python train.py --n_layer=9 --d_model=768 --n_head=12 --n_kv_head=12 --head_dim=64 --d_mlp=3072 --vocab_size=9898 --activation="gelu" --norm="layernorm" --norm_place="pre" --norm_eps=1e-06 --positions="rope" --rope_base=1000000.0 --rope_fraction=0.25 --qk_norm=false --attn_scale=0.125 --bias="qkv" --tie_embeddings=false --parallel_block=true --init="uniform" --init_std_qkv=0.0149 --init_std_o=0.00352 --init_std_up=0.0149 --init_std_down=0.00176 --optimizer="muon" --lr=0.000914 --beta1=0.93 --weight_decay=0.24 --lr_head=0.00432 --grad_clip=2.0 --warmup_steps=200 --schedule="wsd" --decay_fraction=0.72 --decay_shape="linear" --final_lr_fraction=0.1 --batch_tokens=131072 --seq_len=1024 --doc_mask=true --z_loss=1e-05 --train_tokens=704800000 --steps=5378 --dataset="wikipedia_en"
MLP neurons of a small language model. Each row is named by its layer, matrix (up: input weights; down: output weights) and neuron, and shows model dimensions 176-367. Each number is 128 + 32 x the weight over its row's rms, rounded and kept within 0 to 255. Numbers have three digits each.
After each neuron's rows, "fires before" lists the tokens most often just after its 100 highest values on Wikipedia text that the model never trained on. A number after a token or word is its count.

L5.up2565:145145092112066153166100099071142155104126128118128090107174102112149112136083119056180095085124115110127123140109139157150129165092099202135080111143176121111091066165117088099141161152167174111124084130079108126064181158100160138067154110169136099148197174120164096084166128157058088095057143127114104121113141209114082119117112079064150185158128133150123152143148147140155141136067150101118139107142146094088098125122131131133090168136137153156135091142155136127163105069101076132146162074147108122097105158098169085140183141121088154038065111117139142182094084092124105132
L5.down2565:116145116174083163110033116109168168088153135093161149114178177109174120161100097045103097143176145202120141090146091158139152119125123117124082103108090147198126122205163172102081139184151154125055099101131099162128132095134090100102160110144098104103168160135091184188121140115126084104106133130069124074082094093105127099172135110106156113103111157144126151118121129126123199130115175141099160120099097112103109053161153204116096142168115081178147108094092085124105149118137126070064132177087120142113174149132151152197159159186135071089163187132130137172143145073148130165
fires before: " |" 58, "." 5

L5.up1020:191172063086087157087101102107141143117082145099141112064164069107110129077109141170195102120111080096142146143172132167166194159155141181145174117141149154091161106142171137092157144107156098117154115098153133134188084193118100122099137125105191170075148096149138139138123137132231120157082102040067137131107089121089165144158149158178120176178109120143136162117141133131137123039063162158134147187079127143131103137124196108105135232091153117186123091109153099151140165077182086154104090132108157123134142071090126128099185118112128097156112082181117080151154134169090077130
L5.down1020:174135098124083126188108156131124027131113150127149085165198129193127152092149154119120121130132109139213138099136111123131112120144077144080148143134126120175093114138112132124098142138100141192062145164158134097149098168088113154114166134155105146097117135140180122113134109131135155091124104135165118063085099104126151110122166103152112138138079158154114075162169118080129158133114104140136130187160098134104098144126130130155110173113133160093148080138100107073159206113143159162161115105125137147175066103147129140120137168178112129125099066123106101117063151091105150105
fires before: "s" 51, " the" 7, "ed" 6, "able" 4

L5.up1452:089093170103039132112106052168140116138121159172134130082116110152188125124113116126104182141129098068135049162158166055097109122122137152102153172165124089157091126126134084082160149174155180134124106118125120140092069142160123150058142116071116146120162112132116207120127139110141111132102145125108080180193128133115105114141078190195167102091167109147110153078174182107172077163208171123152119134091109167149118122107152143150120123082139126069122128131121145195115132093120097090149174185129109165128121114116130143168178073160131135121110177133121077183205130154203193204
L5.down1452:103116167098119131169119154125122077079120159078164141164145183109172155158126195108068161098135146079144100135105158079080105104150118124128120093172137173119123178121118108225171162074158101116096157163200174144112170097117146113126158097147058081169100168103144135143130127120125159155154088118090123166075084145230206182099185144095081137176147098140158130138134159177140038110181185134192141157168184143106131124161150124122114132114060131153192098109078101187135156132137105171154140142124128106145160116115111177141197076153133107125136157086095155123115146168118173105
fires before: "." 19, "," 16, " and" 11, " of" 4, " from" 4

L5.up2102:133069121152121119184174072120127176112130158093137103124132091141155103139174081165101122097091153174148116116078139143123109176156146091091116092143164109087142112068151083107096087104162112129167132136083089117157131103117077115117126135164161114081097166175070173132126215122132064162134161168141129139112132139094126120132198046152159055207153139105112092152119150141147129117131095183135118157102091160092134133148139167172131104097160149163086116113069108064118163113127156103135096118141148171157171167115128132100091123100115070144145123157071091113138054150160091194
L5.down2102:146199126098129108119158194095140151119138044108150128087168139145177187132129151131154127110094118130147151151060102104127154121148070151123125098109138097080073099101092125144149160083117089161111142127176118190159080065152109104134158131155132148118161114108187219080148150155111098160100137118128143114215093147127102131147157116178120107105121111096129174120098121101115122111137084160108115145140142101084139113104121157120116114088166147132134126083146072118133153144103180143120175116088136141151090084113103224138086138119173095084167160178120133138079054060147138092
fires before: "1" 27, "2" 13, " in" 6, "ne" 4, " " 4

L5.up2528:127146150152159106117179124128128118091075162119135118150142172072120172209113152140144161148097182106122117132073074120147123143059158152120099118086110114107164107167165170168130094162100137051099092149134139223076121179078180041141113120157084155099126120127141101120106179133106103155131198159094093085038172133164145123130175145138187117125126128109152114172146185093153166189128144143164086125138130161082134070107209142132117153151165150104164115156144093113112164141184131095103157151116117062154150127168105155140112077110138093107161160072113164101109133137142083174
L5.down2528:043098090156117158112120150077165113119094131129147177137123140125125126118096144156151091081083095110130138171117088146065179113159065129103106119137124101088166120129138127110174164116160166116093119144053106175131109147130162111145088217110138214067143129139144163160112180187142113104132180147178132183121176128076134150103034096193096135182151148134128126096124110097120103122100168158127092135110166143177155143121198106072131140139081147149096145094113151142132130136128118079142204157104116140123143120105116117142148133102058152170130137119131085128100145191113133091
fires before: "\n" 30, ")" 20, " (" 7, "," 4, " " 4, " |" 4

L5.up324:122103142117151133147173117132146111082134149109105089162172133106122175072085144096072142128119101215106157165136185070153119146113099086142084148150146098088105111146120158128099157102106107112132085178175054160081119132148212117138118080193161132069123117098152114095106148111110110114167154131166123137081110140104146087131135125185130193181192080039112139110155138155132102157149118118129093124170140152083150086183108133168138066136161128118111159174172124160127193111145127119162182122144180127030108155137169140165097162144177074078182132085092086170156130182133146114
L5.down324:132062120150128160158129129150179091157089167167203127159145126052179167207113167157112130118147073102091144121125123148147059130145110086049094132131099087114192129160101140105131127091157124125162141127108099096038127171099147209137141102166185151142099139133153124120118102078120120200160128142125080096129112130122144135111139217115084168132039113112113101127101129150139154136176091080157180163074145101179126145069157130102128134144134136156080086161085135141096084079093160116173146101088165073058106123103116067127126150229152143066121119122113148108080150147112087155
fires before: "," 19, " |" 19, " (" 15, " and" 4

L5.up562:139129155152081105073064154132141180106106091102118138126148151103080139123149153106132176124122120127118068072084121112179106102130115157115144175102095083140147096199121125119112122133127170136125141153101125142164128030072117121163194122133134094151121145160157179141182192122143128128143113176149143118085172102170109139135125154088158151151153122140186103166169114207125111141064187135141094120135092109158118126126212116127113153135104176184093104089110136087187101160143151069167124130129088120104160113140187103154159105138076141149169180157103131188065105127089160101
L5.down562:171217083156118136112101111144169074141160143054128113143116100103124044156207112105149180130173117155121111131115114162145145116126134104159101127112087149138146124126123096135074151139133109156161167137167124170094159061143112138130119083076187113125108116157180085122119170079130106145107170177177094120107153104106145117155123101126130136127116135132120110133150092124060142133106189176114089107160085149116104130094111131138204108141072105082178133122091126111129130154135132122121123129101116116168078059159118168144123105103183115186115094152113173160146127149199151121
fires before: " " 44, "ont" 4, " St" 4

L5.up503:136113148161100136118142096119137153147081092128133137090137055107127130132081114139125149138100130146182147139107131110155153194140136165171096177117078145155110143111172156197114078155116093120132110135109085082064142157162169116190102109100139140116195110107099147111157120160137126149086107134074085151130144146102089143134164143159135128146179162134085144145174097145184115138123170166113114113121140113095127135097061149093120126113121156124156154088085124106158171146136070147113167088150115072213132114117139131188091139088111152143177089122114186153051106116139107199
L5.down503:164088120116112165093219171127154139150094148109123171143097110143045115098093112142070107107162106089112084152113175170128086150148116116151123170112110094167111182152135132082101141108179097092109118174116084118166214093120125115137185164124178067179111084109187108102170086104104159137126068128104100044145059085140101110108113183133122163152151115136203113149140065144135172111177128144151098152156105092150109100159089128160096150156097155164093128111122112131120109067161052099143093154162101097074160140097090131108064174116154152156127129216138081145172113104121148114
fires before: "\n" 47, " |" 5, "iction" 5

L5.up1348:135161103146115113150112093166103168146094108144120105116118131147137135128118122101091129159149179146168140097104120205113225130115116120101105132121057117137103131114111036035161157116077183170162120118160132139110133202186120104110145127124136129118159148125125147186158146151125122094078145154079155134097125153093156138093127135177116134135179155067171208137141136147144157118058093108127129128123110090097087143085152197096153168104118071116100150091134136081064134071152129151104131089103075147135143067165089160118129124100112173159092097098151125162111171198142146138
L5.down1348:125137080198094116058108131158142112129180109132125109117159120133143097190119161149167098131190136098151145193111114150129155131128155142162129172147157140141116192121083114138124091127072136095127093190106035090143068127142131124165148134138121082117127125145189131098230115177095122166127068146110136141172153103081138137145122075118128127136063153129144111137157140157152110146118103126131110089143113085077134118145151134088149120101095113125091115158140127122153077100087197102105142123101161132144136098127131166101130111131160146141083187163078167103168056098192123130
fires before: " |" 51, "." 10

L5.up921:207099151133159144139073139104082098133088149172219146144141068196134102122117098188144093119155096127149124106144084091133152120092076153129102156048161189135192208126152106139118139138164129124077081109141127130126140105192125141094127135130164136152134131088148110146102086139147140132099112161096132163197166078135161139146165055121115095124138147165101107191148108146150085153075166122134140085109083207122133115099098130132135123118118108146136079164160029129122163165130166147174139101116108144151116141084113095095138053119139116123149101084110060154124145140147139135
L5.down921:131130120098114180074128117175144113100107152063154184129097160123130084119152136115156096086177115147152085145117104115090143154127109140125128127125125161051137072148104139149119141101135068139147118133074202155125163165152167153143103171186112100178085123112111116171120166118123114120120127143096117092059160130118161169105062172062157123097140151082141140103111161163112157113129093133125144186086129092165145094106087149118066107088165149134093134090124149144143141115152123107110053104135181146094161118144128159168120130144128124142193080145112137163157146143121125123
fires before: " " 25, "1" 15, ";" 12, " |" 7

L5.up460:168120108101112121068099112096117129098138127113135188105161122169123110187148133190131107095131178150142120139112095094116149166113152124140163098144113101112146113103131135139086123114170117139081072105065128170172111122120112123103086163053106128119205131043114105097133090135116165128148105123161149113094171136149104115116096082122154113166171076121116149074140104086116158119110099095085050089141091120147091163106120134058209129176079165084105150167150087150093091135127132146153108105153090129154134099142110066161132108121142079099183117153065131137152190121168084133
L5.down460:140169100155186124155083168084114086146079128147143147115151102130106094137051155063135089121164148114160138168121187114160193117130112138088126113141132124125150128122086143106136143082061116150123145126147151122101142172199048106210170128089130143130111113115119147092140105116149153101135131133153184126116099112094140125088144179115141103114120076118134167120160136093141151085165137132157151151123175129137123167141126144106130154095148120150153158166106151133106169108131149149030115077155132093114157076129116146113165102090190078117104105200084101131147117179064138085
fires before: "," 24, " the" 16, " of" 10

L5.up262:126119133128089111135164170140136116189207117148192161137121123114093128155109151153078178099177063101149143129125110162142135135128228126166135093097086101187176107136163148133110092116134063091163059096144151142137115193101110181163171157103182130167193142108115099092164138099128123122180134054019068128124156099133086093101119109107090181178106116111125118156124140195202118169098129109147132127067141091106125136104123131138063075128117091102137144138110169144096093147137078111104070114178132087130112129155052143124210144157152134154138112123108117097114099136182134140
L5.down262:167059115143125126125167111143125149183129117114141126085111114150127110127128186128154196117111086078114101138143115174178131147116157141095103053100125124122030123129166122134115106132177085162143100107109114129108167081135162207129122117042095142134132157125184140128099095121119044085120162135100141094128171045109122145132084129155132068148152109194102140124111148159084124113171133141131150119089102121108164146141137116091124171088175060165117106128110171178155136133154105135159121174139144149121148111130148194137134138141154143092128102124125133085107083086125114191
fires before: " " 30, " of" 27, "," 4, "." 4

L5.up2901:122086114113127183177155141146127158111145069170150145003164124153140128153226176092113095119117146147084070049186156077122112105119105133102170111128128087124146118100159124140125095117143152156131150121128126111180123137160143079092131104117081171199120179086152130135131130145066135109102146153080111140148096124161061046134122113126122156098116091070113078159112137128151171136142146070116094096157175143162091073098117174156116086067130157170133130105097148129177106168144169124140098113145088114146153129139162084118081115165075136144148134061103175150141081102139195171
L5.down2901:106153150116105134154140144103161192160115142082133075152146137142088134092160128171093107103081131133055126107172126104111115159160132120116175116180150194137133133090120112144150136120050159134089131084102126146073130150125095163089092085085119150121082126114104118075147091146132162113134096128093148124150126134106089162141149110121196183042104123168128127100105188153172145126125121105131149083158080182078171134116106085118174130127110149161126186111144171114114094186111190122087092158089052125145192081136093140111169193138142097168107084134132192106129107102166097102
fires before: "," 23, "." 12, "e" 7, " –" 6, "on" 5, " Succeeded" 5